From a checkpoint of a small transformer trained on Wikipedia.
Size: 16 layers, 4 heads of 64, MLP 704 GeGLU, vocabulary 7283.
Architecture: RMSNorm before and after each block, learned and rotary positions, no biases in attention or MLP, capped logits.
Training: a variant of Adam for these matrices, 7187 steps.
MLP neurons of a small language model. Each row is named by its layer, matrix (gate and up: input weights) and neuron, and shows model dimensions 112-207. Each number is 50 + 12 x the weight over its row's rms, rounded and kept within 0 to 99. A neuron's up and down rows have the sign that makes its largest values positive.
Before each neuron's rows, "fires after" lists the tokens most often just before its 100 highest values on Wikipedia text that the model never trained on.

fires after: " ", " a", "′", " (", "\n", "1"
L3.gate315:54 36 35 37 51 67 63 62 45 40 49 64 46 51 54 46 55 60 66 56 45 55 56 47 45 62 41 41 56 65 67 39 43 39 18 61 48 41 40 54 68 58 41 49 45 52 57 23 49 66 53 62 48 55 39 55 49 48 60 60 26 66 51 24 68 53 40 37 72 59 35 53 56 43 50 44 58 49 45 73 75 43 26 66 62 59 43 42 54 69 67 30 48 54 55 60
L3.up315:35 55 57 49 60 56 43 49 50 48 63 53 56 40 65 74 42 33 60 33 55 64 42 45 48 59 50 65 70 24 42 52 49 55 54 49 48 51 35 64 44 48 42 45 54 36 41 50 45 25 75 33 51 53 48 27 28 73 61 49 59 44 47 44 76 41 60 72 46 58 64 38 57 61 64 54 32 34 44 60 29 37 49 48 61 57 31 49 52 52 56 44 47 53 44 49

fires after: " |", " ", "N"
L10.gate350:47 28 53 46 25 44 60 61 71 62 45 70 65 29 44 52 69 66 48 56 46 48 49 51 62 66 53 53 64 69 59 63 65 45 54 54 57 31 54 54 58 53 45 38 49 69 48 64 51 64 63 45 35 54 49 50 36 51 51 54 62 44 68 45 50 66 51 65 58 51 64 48 32 42 57 55 49 36 45 42 33 50 47 51 35 55 67 48 42 65 49 58 59 39 38 53
L10.up350:64 38 51 48 52 45 51 49 53 46 63 52 26 89 47 43 46 55 52 59 48 43 60 57 27 40 54 40 60 47 64 59 48 52 42 51 57 37 45 44 60 46 74 52 62 56 28 62 40 40 58 58 42 70 52 48 44 66 51 64 57 52 39 38 43 46 33 49 47 72 40 39 34 61 57 63 63 31 45 61 67 58 30 26 48 68 55 28 42 61 57 42 56 50 71 34

fires after: " ", "1", " $", "′"
L9.gate367:46 70 49 58 45 48 73 36 24 56 48 68 64 58 29 42 74 24 56 46 49 45 55 40 38 51 57 56 59 44 64 49 47 46 57 55 51 38 54 49 49 52 29 72 48 57 78 40 51 45 36 45 48 54 59 41 31 69 38 54 56 49 44 53 62 59 54 62 71 66 59 22 42 42 55 45 51 35 56 67 50 55 56 32 71 57 55 41 59 49 80 15 31 41 44 55
L9.up367:46 49 42 72 35 72 47 62 43 46 23 64 50 68 51 54 41 26 36 35 47 39 47 39 41 73 54 48 71 52 47 43 50 41 66 32 42 35 68 54 35 48 45 43 34 35 57 46 37 47 45 40 59 55 62 28 49 57 54 24 49 35 67 40 38 71 57 57 54 56 72 36 63 42 48 49 80 49 53 65 63 49 59 66 41 42 33 49 51 63 63 43 61 45 41 56

fires after: "\n", ",", " would"
L9.gate192:48 50 39 43 43 48 55 42 63 37 28 45 45 56 51 40 53 56 66 38 46 46 74 43 51 61 70 57 54 36 44 61 31 63 39 53 63 45 44 29 50 26 61 60 63 39 50 50 53 77 63 47 53 77 51 41 37 61 46 62 72 59 37 63 41 47 48 43 32 41 41 68 57 47 59 52 37 62 45 57 26 68 32 58 58 35 61 58 29 48 38 26 43 63 54 31
L9.up192:47 43 56 34 62 46 52 62 45 32 63 55 48 65 51 63 50 57 36 39 47 57 47 59 79 42 44 74 51 48 49 48 31 56 51 45 58 34 27 42 66 50 58 30 35 50 21 39 59 36 33 28 59 63 60 40 50 48 36 43 46 55 50 70 54 39 41 36 61 36 32 44 40 28 74 37 42 62 57 54 46 50 54 37 57 52 60 46 38 49 47 28 57 59 46 49

fires after: "0", "9", "5", "6", "2"
L9.gate409:69 48 45 60 56 57 35 43 56 65 45 49 58 32 43 42 52 28 58 61 53 51 42 50 61 25 68 60 44 53 37 74 49 57 50 54 77 50 41 49 43 43 45 38 54 56 34 43 37 54 30 51 55 52 56 53 46 61 46 47 53 54 42 45 56 48 57 15 44 53 40 65 35 38 46 42 47 95 48 56 55 78 58 35 57 52 52 55 49 44 46 50 59 56 60 53
L9.up409:42 65 51 44 65 52 58 43 43 60 49 49 44 55 58 67 46 45 61 51 59 49 33 56 25 43 48 60 38 65 46 54 46 54 57 29 36 51 48 72 44 56 48 69 61 42 45 40 43 39 39 41 45 42 45 43 56 43 50 36 39 46 64 28 45 65 50 71 44 41 54 69 46 34 62 51 75 56 67 47 36 49 49 45 27 54 65 36 43 58 31 55 42 41 63 51

fires after: " |", " ", "-", ":", " of"
L10.gate129:61 38 31 41 60 66 77 24 51 36 59 63 57 67 44 50 47 54 52 47 44 45 37 51 38 67 56 58 59 38 72 37 52 37 44 34 42 56 57 49 61 59 40 54 44 56 56 50 25 43 46 84 59 61 64 61 41 62 47 44 28 50 43 44 63 35 38 43 56 70 34 48 50 35 55 41 64 39 44 61 74 40 42 74 43 70 68 33 54 76 53 68 54 52 60 66
L10.up129:45 30 59 70 40 60 70 49 48 37 69 54 43 50 48 73 42 61 56 75 37 53 50 40 43 65 44 26 56 53 70 35 38 51 64 49 52 45 44 60 49 66 38 46 58 59 75 74 53 39 70 38 60 51 42 75 40 58 51 45 64 52 51 29 67 40 37 53 53 29 43 73 66 47 67 67 65 43 36 43 71 47 66 34 70 33 47 41 44 28 61 64 45 46 58 64

fires after: "\n", " |", " ", " University", ";", "1"
L9.gate68:37 51 41 56 34 66 57 38 60 43 66 52 47 57 40 49 54 52 62 69 37 33 50 38 51 65 61 57 45 37 46 51 49 49 60 35 52 71 57 59 30 52 41 47 48 46 78 69 56 57 43 41 36 70 42 51 19 58 52 50 47 43 60 51 43 70 63 49 27 62 48 36 60 54 61 57 60 37 68 73 64 44 43 49 51 73 62 35 40 50 68 52 55 54 46 53
L9.up68:27 44 32 26 36 67 48 16 57 43 53 55 53 61 52 40 55 54 70 57 49 30 47 39 41 46 37 75 65 37 51 58 56 61 65 41 47 60 50 46 55 54 42 44 36 44 60 60 48 45 81 39 48 62 18 36 18 59 35 36 49 40 66 43 48 57 56 51 48 31 55 51 73 55 54 57 59 28 44 66 59 35 25 31 38 53 61 34 53 50 53 42 61 60 28 44

fires after: " ", "–"
L5.gate31:43 70 55 41 63 56 13 51 49 55 41 33 40 30 58 48 42 63 43 53 54 51 56 54 45 74 47 50 64 18 51 51 41 50 64 32 34 49 44 54 49 51 46 41 63 44 54 33 68 53 53 41 62 71 58 37 33 49 48 51 72 35 61 48 45 48 55 33 61 44 62 50 52 44 59 29 73 49 34 52 43 48 43 53 67 09 52 41 64 69 47 09 52 56 45 59
L5.up31:68 58 47 58 70 44 47 47 41 59 63 58 55 53 50 62 72 42 45 54 50 49 80 50 38 49 57 43 58 35 20 39 53 50 73 46 57 48 58 41 51 47 46 67 42 42 62 39 49 55 64 66 52 68 40 55 40 56 50 82 31 59 38 64 39 36 64 34 48 58 50 39 20 41 50 44 49 30 52 50 49 42 20 48 35 51 52 33 53 33 47 57 76 57 48 32

fires after: "\n", " |", "|---|---|---|---"
L2.gate404:36 49 46 52 51 55 53 36 41 59 42 42 65 55 62 55 56 44 59 51 43 46 43 39 47 51 81 70 56 78 45 51 50 58 37 40 42 51 72 50 64 48 39 44 53 48 56 63 46 66 63 46 64 39 23 60 34 55 54 50 34 57 50 47 56 69 54 31 42 58 56 48 44 51 38 51 62 27 68 87 79 40 48 44 49 64 38 38 62 40 43 43 53 57 54 55
L2.up404:36 37 43 50 69 30 47 50 37 48 59 42 52 58 49 56 51 26 68 39 68 51 41 46 40 56 57 72 54 75 67 55 64 49 41 41 56 59 72 47 52 66 28 51 47 42 40 53 56 51 74 55 46 44 32 57 31 57 52 56 47 58 63 54 41 69 57 33 63 44 50 45 59 50 52 64 54 55 58 69 81 60 57 58 37 40 47 34 23 43 38 44 57 61 51 51

fires after: " one", " of", "0", " two", " more", " among"
L12.gate435:41 47 68 33 32 44 64 68 59 59 50 54 78 31 38 45 45 46 34 58 41 47 62 50 40 44 49 61 57 63 44 49 60 59 38 71 50 65 47 38 36 40 40 43 58 49 61 46 59 49 30 44 29 66 52 60 56 66 66 42 59 53 57 53 83 43 84 55 52 59 53 46 47 44 49 56 41 58 61 65 50 43 49 12 65 54 37 43 53 58 41 17 41 38 69 66
L12.up435:62 43 53 49 34 56 61 53 51 41 67 64 53 34 70 49 45 23 49 61 54 49 43 55 49 47 49 56 40 27 66 48 51 58 65 65 48 35 36 47 45 50 44 52 56 37 35 38 61 45 42 70 53 49 21 43 42 46 80 52 39 62 30 45 56 44 39 69 34 52 56 46 57 50 44 49 23 25 61 72 28 33 40 49 39 64 77 68 55 50 37 62 58 39 42 48

fires after: "0", "2", "9", "6", "5"
L8.gate232:41 62 36 59 42 49 59 43 55 49 75 59 48 22 75 58 56 30 58 54 53 65 45 59 69 33 62 54 56 46 57 70 71 58 47 57 52 59 48 65 49 40 58 39 64 53 45 34 62 50 38 67 63 54 55 52 54 59 50 54 33 66 87 50 55 41 52 54 58 52 38 62 57 42 24 46 42 69 45 46 50 56 53 26 32 52 50 63 49 34 42 52 55 38 49 57
L8.up232:66 65 48 58 24 49 64 65 43 91 43 63 42 46 29 52 53 35 69 67 41 64 34 32 40 22 36 56 66 28 51 36 38 47 28 46 63 57 32 53 39 75 53 40 59 39 55 46 45 62 52 30 58 19 64 57 50 39 22 32 48 51 66 40 57 34 28 51 55 53 57 32 44 39 40 51 27 56 60 64 39 35 69 56 43 55 37 44 49 52 48 59 48 34 54 50

fires after: "1", ".", "9", "0", ",", " E"
L11.gate672:39 62 45 43 48 58 51 60 50 37 41 46 31 56 49 63 38 31 61 40 47 51 46 46 63 43 50 78 44 39 23 38 70 29 47 50 49 69 40 62 52 19 48 47 87 62 39 40 67 75 46 57 56 61 63 58 50 61 36 36 52 58 64 49 52 45 31 56 49 49 34 42 42 49 57 22 38 67 54 71 41 42 50 69 62 41 44 39 49 38 52 31 59 41 44 42
L11.up672:42 47 53 68 55 45 69 47 53 59 49 50 39 39 24 45 42 44 41 47 52 45 26 45 47 32 49 59 56 16 48 28 42 42 52 52 46 61 52 44 69 47 22 43 73 57 35 43 61 53 42 57 38 49 41 68 56 37 66 53 31 42 56 31 58 42 53 67 67 37 26 37 57 44 59 40 71 59 44 65 64 60 49 66 65 71 46 44 33 51 49 54 34 36 65 47

fires after: "-", "ter", "is", "ic", "é", "n"
L9.gate602:47 46 63 60 39 62 72 51 62 47 42 62 51 74 52 64 57 41 50 49 46 55 71 28 66 62 59 28 53 38 58 39 70 54 44 45 49 35 33 28 46 66 68 58 56 70 60 46 54 50 36 52 52 39 74 48 28 58 36 44 55 34 58 38 41 52 42 57 49 76 52 48 73 70 45 48 52 33 62 80 58 69 47 73 70 71 64 54 48 43 57 35 41 49 41 78
L9.up602:46 51 42 36 59 62 72 73 39 41 56 42 47 64 59 64 25 55 42 50 48 36 35 36 59 58 56 44 48 48 29 31 57 58 50 65 50 41 53 59 58 28 69 59 45 49 53 51 58 37 25 62 54 11 59 50 50 33 34 27 51 34 58 62 45 61 41 65 49 47 46 58 44 68 53 36 48 45 36 66 35 32 58 66 38 67 39 45 47 22 53 53 58 44 16 60

fires after: " ", "2", "1", "3", " V", " ("
L3.gate463:34 76 40 58 51 52 65 36 51 33 48 67 39 36 56 45 65 58 58 31 46 47 46 47 53 57 44 22 38 46 57 51 41 30 48 43 43 67 61 42 42 34 62 64 60 48 46 31 37 75 56 70 50 61 38 50 49 55 54 35 41 39 43 64 51 44 77 47 71 42 62 57 59 49 61 45 63 48 53 37 39 23 34 76 44 46 83 42 46 73 51 36 56 45 55 51
L3.up463:46 52 59 49 55 44 61 41 48 35 56 61 51 48 48 47 69 46 77 29 50 52 58 56 56 46 34 35 60 41 62 34 49 40 56 56 40 56 64 39 40 40 52 73 50 29 52 41 44 55 59 49 27 58 33 55 38 48 64 63 35 44 50 59 51 42 68 28 58 59 34 48 76 46 49 56 50 11 63 68 43 47 41 50 49 48 83 43 54 43 70 50 61 64 44 35

fires after: " |", "1", "6", "9", "2", "8"
L9.gate607:27 55 59 72 73 46 55 40 58 58 57 43 44 39 53 37 74 46 44 61 39 44 34 56 64 56 60 58 46 54 40 46 46 52 48 41 66 46 73 65 46 31 64 68 72 31 53 61 54 50 54 46 43 72 52 36 44 57 53 70 40 48 21 61 43 30 68 43 44 65 52 48 51 45 55 52 51 59 65 64 51 72 58 42 33 69 32 36 20 36 67 52 37 47 55 58
L9.up607:32 55 44 23 62 44 61 36 36 49 59 55 65 43 28 53 40 58 48 54 50 46 50 47 68 64 51 48 71 30 46 51 65 33 36 48 45 63 49 64 61 48 45 63 31 67 42 72 61 33 62 40 48 66 70 46 30 60 75 51 54 51 13 34 54 16 70 73 36 68 43 33 53 43 64 59 40 52 60 45 57 66 44 49 59 45 52 50 54 45 72 36 49 39 65 59

fires after: " the"
L5.gate619:67 53 52 24 51 68 48 66 58 59 45 37 49 47 51 67 46 28 37 59 36 46 46 46 34 40 54 37 40 35 56 43 56 35 61 60 66 38 63 61 34 55 47 54 58 51 50 26 68 72 42 53 33 37 70 58 59 53 56 38 52 46 20 63 49 52 40 56 42 57 38 60 48 33 42 47 56 56 48 50 48 34 41 53 82 59 58 48 89 65 49 51 37 56 47 51
L5.up619:64 39 72 28 59 53 43 54 53 43 41 35 50 57 56 25 30 40 56 46 48 59 38 53 38 44 52 60 62 41 58 33 35 53 51 34 85 46 47 42 41 61 43 44 65 42 53 53 54 75 57 56 52 39 62 42 67 46 84 50 39 57 38 68 46 57 51 45 27 61 43 57 50 27 45 68 44 25 64 52 47 57 42 60 83 38 41 51 69 56 36 53 49 47 45 53

fires after: "==", "\n", "===", " ==", " |", " ==="
L3.gate424:32 44 30 52 47 42 54 47 41 62 77 59 43 53 65 37 37 26 68 41 46 54 59 58 41 63 64 54 57 63 58 57 51 42 41 33 39 49 44 48 71 59 35 48 72 55 51 35 43 70 57 56 70 35 40 38 29 70 58 70 48 46 60 55 63 35 52 77 64 44 60 38 31 56 57 55 49 46 49 39 56 45 41 53 56 43 47 37 54 50 50 53 41 16 58 50
L3.up424:18 36 49 39 38 39 41 27 51 61 52 38 33 45 52 51 35 40 42 36 67 43 40 63 32 61 42 58 72 43 46 45 68 44 52 48 34 63 50 37 67 72 44 45 60 43 33 12 57 34 52 54 55 55 63 62 25 58 51 73 36 53 55 54 43 54 56 51 85 35 46 50 57 34 49 57 60 60 48 44 80 38 51 51 50 60 37 35 46 56 64 51 47 54 54 63

fires after: "\n"
L2.gate268:45 55 49 44 56 44 73 28 69 41 46 56 50 59 70 44 56 61 71 70 36 46 30 69 32 61 57 58 62 61 67 63 46 61 32 58 57 57 45 59 82 40 54 48 38 59 53 47 58 66 63 77 54 64 44 62 53 39 58 47 31 57 41 38 48 51 40 34 67 65 43 52 63 40 59 37 56 41 51 70 61 41 54 49 57 51 58 48 31 39 43 52 58 41 51 45
L2.up268:50 47 61 37 48 64 55 38 56 45 52 40 56 71 62 37 58 67 58 60 46 60 56 37 41 47 53 58 47 31 31 38 37 44 42 54 51 40 31 34 60 55 49 48 39 57 18 57 60 61 51 62 60 78 49 70 43 39 56 50 20 46 49 78 59 42 45 36 61 46 36 41 58 34 75 51 43 54 61 70 37 47 33 44 60 62 57 64 31 31 53 45 52 52 38 55

fires after: ".", " U", "0", " Tak", "9", " Is"
L11.gate79:56 59 62 61 51 44 38 54 56 45 41 56 58 36 39 57 72 43 70 47 40 65 47 58 53 49 62 46 44 45 62 63 49 45 31 52 68 49 44 53 50 53 63 20 78 47 59 39 49 58 51 54 57 46 26 30 46 49 53 37 33 64 45 53 52 28 44 45 69 46 21 66 44 44 41 61 44 50 40 63 48 55 42 42 46 59 46 50 26 61 34 52 36 36 50 48
L11.up79:52 58 49 60 59 45 53 68 37 25 55 60 38 43 41 45 57 20 50 73 54 50 44 52 73 35 57 50 75 60 56 73 56 56 38 53 56 38 63 71 54 63 56 46 46 57 63 67 31 49 73 42 68 65 51 57 59 40 34 44 40 64 26 56 44 55 52 49 62 63 57 42 64 42 38 49 42 45 49 74 64 50 58 53 47 55 45 37 52 64 55 56 41 52 46 66

fires after: "\n", " ("
L2.gate26:32 42 47 57 48 51 58 53 65 48 46 45 45 52 55 56 65 50 73 66 29 42 49 57 52 42 62 48 46 52 74 60 53 46 38 57 54 54 60 41 64 43 54 58 58 51 35 61 61 96 43 61 63 90 39 61 41 64 52 48 43 55 30 26 65 50 59 42 59 54 39 38 40 40 57 48 64 54 69 57 62 49 49 59 67 55 67 51 51 46 44 64 53 25 55 48
L2.up26:60 63 53 71 47 37 55 41 45 42 41 39 55 73 69 35 57 31 44 53 62 52 66 45 56 61 52 48 52 47 39 54 55 64 35 61 42 38 57 51 42 72 48 44 53 59 57 74 39 59 50 38 58 39 45 51 45 60 47 45 64 44 31 56 54 48 34 72 59 64 46 48 31 65 59 35 36 33 52 69 63 48 32 41 75 40 57 38 45 41 71 72 45 60 46 51

fires after: "0", "1", "2", " "
L3.gate614:50 29 77 64 53 57 64 51 51 50 47 61 63 55 53 56 50 54 43 58 41 36 44 22 25 43 65 39 51 53 46 64 49 32 44 44 40 32 50 43 31 63 47 58 52 46 47 35 52 67 34 68 50 52 56 61 49 65 62 69 59 50 65 43 69 56 56 38 59 63 65 35 46 61 54 40 56 48 51 42 45 61 36 40 55 67 77 53 32 46 42 39 28 39 44 61
L3.up614:81 36 84 71 68 52 49 56 53 40 54 50 62 71 65 44 63 55 33 49 49 45 55 28 32 47 64 48 60 54 60 63 47 35 46 34 67 30 49 40 51 61 51 61 34 41 35 32 53 46 55 56 30 50 47 71 55 53 42 64 44 53 53 63 64 50 51 47 46 80 42 33 41 60 43 57 52 28 50 30 55 54 31 43 32 39 60 32 37 49 43 63 37 61 31 39

fires after: " |", ";", ",", ":", " "
L6.gate577:62 60 57 50 41 48 65 52 46 35 39 53 44 54 43 39 50 44 43 42 77 43 50 36 48 59 64 70 58 61 44 64 71 53 75 37 32 56 51 43 61 58 37 47 48 58 40 68 50 45 52 45 54 42 34 44 25 68 43 48 48 45 63 43 35 57 54 59 40 53 51 57 37 59 68 58 65 43 61 57 61 45 59 43 18 43 50 39 28 45 35 53 43 45 31 37
L6.up577:57 51 56 49 55 49 60 39 47 73 49 46 41 59 39 42 70 64 55 71 64 49 36 39 46 56 52 70 49 49 63 47 53 62 61 36 45 57 59 45 71 61 46 54 50 52 46 61 41 43 62 64 50 39 32 46 64 63 47 45 50 54 57 39 33 48 64 36 46 38 59 61 54 53 55 45 70 47 53 41 75 42 51 52 18 48 67 38 46 39 36 67 46 59 32 48

fires after: "\n", " ", " Born"
L9.gate578:40 64 53 36 35 49 70 52 65 60 50 44 23 54 37 46 55 41 59 52 45 46 59 63 65 72 56 50 43 71 52 49 57 48 26 49 62 74 35 75 68 53 59 34 67 74 41 61 43 56 49 53 32 52 60 48 42 49 58 49 49 53 35 50 66 47 29 49 62 49 43 62 75 46 57 42 48 57 58 71 53 67 54 67 56 54 45 66 25 58 58 36 36 39 58 80
L9.up578:50 30 57 41 63 34 49 52 54 29 68 54 52 71 40 42 41 63 66 87 35 59 54 51 34 33 43 50 27 47 47 47 35 26 57 54 70 48 55 57 62 52 49 54 40 67 52 61 34 40 53 41 57 50 32 78 61 73 50 64 47 42 65 47 66 43 37 29 40 42 38 36 40 54 62 53 59 67 31 59 41 58 67 24 61 64 45 30 48 19 40 47 62 35 58 49

fires after: " ", " -", "\n", " |"
L3.gate669:24 56 42 46 46 64 62 39 56 55 45 50 52 39 55 32 29 38 59 55 48 50 51 44 46 64 86 42 48 41 50 41 59 32 29 46 56 51 64 42 64 44 61 57 39 56 49 61 50 65 61 61 55 66 46 32 34 71 60 53 48 55 48 42 50 40 69 38 47 38 53 47 53 55 58 52 59 40 68 56 41 50 55 76 42 56 62 48 32 46 59 29 35 25 42 63
L3.up669:31 49 30 41 61 39 59 31 58 34 49 38 24 51 53 40 45 39 69 73 48 68 14 33 40 51 59 59 52 52 75 58 55 41 29 50 60 55 63 56 78 51 50 60 39 61 37 52 47 52 76 65 53 58 33 40 39 54 58 49 30 46 62 35 34 32 60 34 45 40 53 50 66 41 50 55 58 39 52 52 57 41 56 48 51 36 68 47 27 51 76 50 33 33 41 59

fires after: "-", "1", "'"
L6.gate162:62 39 57 54 40 53 65 71 40 58 49 58 64 64 71 51 46 45 53 58 46 34 37 41 51 59 49 50 66 55 63 38 33 45 34 56 40 49 37 52 63 50 46 69 65 65 63 33 45 71 36 65 43 82 69 41 37 63 45 52 45 62 26 32 46 46 44 40 68 68 45 46 32 48 51 44 64 43 53 73 67 59 50 52 57 64 48 30 68 71 58 38 51 51 20 58
L6.up162:38 43 41 38 40 61 61 39 40 59 60 35 35 69 42 67 30 64 47 56 43 47 34 39 51 81 51 27 33 30 43 54 48 43 45 29 64 66 51 54 53 49 30 56 42 33 64 34 37 43 42 47 51 35 45 56 60 43 49 63 52 38 53 37 69 33 57 45 49 33 76 53 47 38 57 53 55 38 20 40 45 49 52 68 45 46 52 51 64 60 60 56 45 43 32 62

fires after: " /", " ", "6", "0"
L3.gate390:55 67 31 55 54 51 58 64 68 66 72 55 48 54 50 59 50 41 46 44 45 51 39 39 41 44 59 37 66 62 51 37 41 27 33 71 68 37 56 60 35 65 71 36 47 63 59 36 47 70 61 60 43 49 40 31 49 71 63 58 49 31 30 41 44 43 57 60 55 43 51 48 60 74 62 41 53 47 31 51 70 67 40 45 52 74 53 39 47 35 59 48 52 51 50 67
L3.up390:55 44 27 47 55 42 49 51 65 54 67 66 42 74 35 57 46 37 56 55 51 37 45 41 44 52 52 48 50 71 69 34 56 29 26 53 53 50 58 64 47 75 60 52 38 66 47 48 57 68 57 59 38 50 37 25 49 68 62 53 52 50 21 43 45 18 53 51 49 54 37 44 47 58 56 62 56 34 52 43 68 62 46 36 52 76 53 39 51 47 69 38 35 45 54 46

fires after: " ", "\n", "-", " |", ".", "1"
L5.gate131:30 62 52 37 41 45 64 34 72 65 55 47 46 55 37 50 47 39 65 30 46 46 47 31 66 47 75 57 68 52 51 63 57 51 32 38 54 56 56 57 68 53 35 32 48 52 54 43 57 56 67 44 63 51 43 39 37 77 43 47 52 58 56 40 37 40 51 67 54 41 46 39 53 73 77 50 49 62 61 63 56 51 44 70 52 55 35 44 35 36 55 46 51 38 68 62
L5.up131:23 49 45 23 50 53 58 31 42 54 47 35 43 38 46 45 39 32 65 40 46 32 49 40 63 80 59 64 56 40 43 58 75 41 59 43 47 55 55 56 56 50 42 34 42 43 48 59 59 42 63 52 47 60 50 41 34 76 61 53 70 56 54 31 55 46 69 56 62 32 49 26 41 53 46 57 61 54 67 64 54 47 67 77 51 55 48 55 33 53 75 42 62 28 67 75

fires after: "5", "6", "0", "4", "1", " one"
L6.gate209:65 69 49 70 67 52 45 52 57 70 56 63 56 24 47 63 74 43 59 33 50 65 64 61 45 48 44 53 34 48 44 61 63 45 46 64 57 32 44 60 50 44 53 61 43 51 37 37 67 46 51 41 38 53 48 60 43 51 70 48 43 56 62 72 47 60 45 50 34 36 72 56 46 30 36 63 50 57 82 59 31 44 42 35 53 44 54 32 40 64 44 27 60 32 67 52
L6.up209:60 49 49 64 46 57 69 68 48 48 62 71 57 44 35 39 33 50 37 53 48 38 48 59 49 48 41 53 37 57 49 42 34 52 66 41 73 68 37 22 49 68 44 51 56 46 61 51 42 47 31 80 52 53 23 68 53 44 39 48 52 47 49 47 60 40 53 51 54 45 51 41 43 65 52 43 38 46 60 62 46 44 54 57 26 44 70 38 41 56 46 70 49 54 43 58

fires after: " |", " "
L3.gate592:55 47 39 36 46 56 47 41 46 61 31 69 48 16 50 44 56 34 64 50 47 40 52 61 24 59 22 34 36 53 59 62 58 38 53 36 25 47 61 45 48 62 68 64 59 52 72 46 52 50 41 58 45 55 42 49 46 43 36 57 62 50 61 37 56 58 57 54 39 64 63 53 50 31 30 40 49 55 27 38 68 29 26 42 56 27 70 47 69 58 47 30 52 48 51 40
L3.up592:73 53 50 41 53 50 59 67 29 66 60 78 40 51 51 44 47 50 63 37 60 33 79 27 44 64 19 46 50 55 58 78 61 51 45 41 40 27 42 46 48 79 35 71 68 39 54 40 55 51 50 53 36 56 49 58 36 41 60 50 54 45 59 36 53 29 54 62 61 72 55 37 42 29 52 35 61 32 43 52 44 49 16 28 55 45 59 41 57 39 55 36 47 61 50 40

fires after: "0", "1", "9", "8", "3"
L8.gate17:66 48 42 59 41 48 43 61 54 55 70 63 43 41 48 47 33 38 33 47 51 71 33 43 41 47 42 46 45 53 55 43 42 40 43 50 40 35 38 62 57 42 52 48 70 44 31 50 43 61 60 51 34 38 55 39 52 54 52 70 49 38 59 67 59 14 42 53 49 54 34 33 43 62 38 42 30 70 29 46 65 59 54 57 24 51 46 45 36 18 60 45 64 39 36 46
L8.up17:52 56 59 71 45 41 57 43 60 60 47 54 44 27 58 54 59 35 55 47 50 67 49 42 38 60 52 36 52 44 55 43 40 49 55 47 62 82 16 38 63 48 64 40 73 55 68 41 71 49 55 50 43 38 50 35 53 36 53 53 59 59 54 48 34 38 50 24 38 25 42 38 60 78 28 50 14 55 42 39 53 59 68 37 54 35 52 58 46 45 47 47 37 42 50 30

fires after: " the", "″", " The", "0"
L9.gate257:60 54 57 35 51 50 38 50 43 66 22 36 37 37 42 42 34 45 59 72 32 43 40 42 39 32 47 67 39 39 34 46 61 57 40 58 54 46 58 77 56 46 53 44 72 40 48 37 64 71 42 29 51 61 50 52 59 71 67 59 72 16 57 38 40 50 39 70 50 61 52 47 42 44 38 49 51 77 25 36 27 54 52 66 66 50 19 69 49 44 66 50 39 50 40 59
L9.up257:38 42 73 23 67 49 25 53 53 47 68 45 49 67 65 45 53 41 56 61 38 55 30 48 66 42 47 62 51 26 63 47 47 48 39 55 55 48 34 75 58 39 48 73 47 36 39 47 54 58 63 47 45 28 40 65 79 54 71 60 24 43 38 58 68 42 46 44 56 50 34 45 35 49 36 54 41 63 41 59 50 34 48 66 41 46 46 56 66 57 53 51 68 64 40 26

fires after: "9", "1"
L9.gate16:60 63 51 48 48 61 65 39 40 40 47 49 57 63 39 56 60 41 59 68 38 43 35 45 47 42 78 52 55 46 52 64 60 61 39 49 42 51 40 46 38 61 62 53 42 48 67 60 61 69 41 42 42 63 37 58 59 55 61 59 38 58 29 54 30 40 75 46 29 57 41 48 65 61 55 40 45 45 53 66 62 68 53 34 47 77 48 42 25 30 65 46 60 44 49 44
L9.up16:49 33 32 55 52 59 32 44 29 42 45 27 70 51 36 60 59 50 64 72 46 26 44 39 59 42 41 76 69 16 40 39 37 38 51 62 58 63 55 67 43 41 35 37 26 54 54 71 51 43 47 41 45 59 64 66 33 62 59 57 59 45 41 52 31 56 49 62 46 48 42 55 52 44 61 73 63 35 58 58 51 43 61 31 42 48 40 37 61 39 70 60 33 54 61 39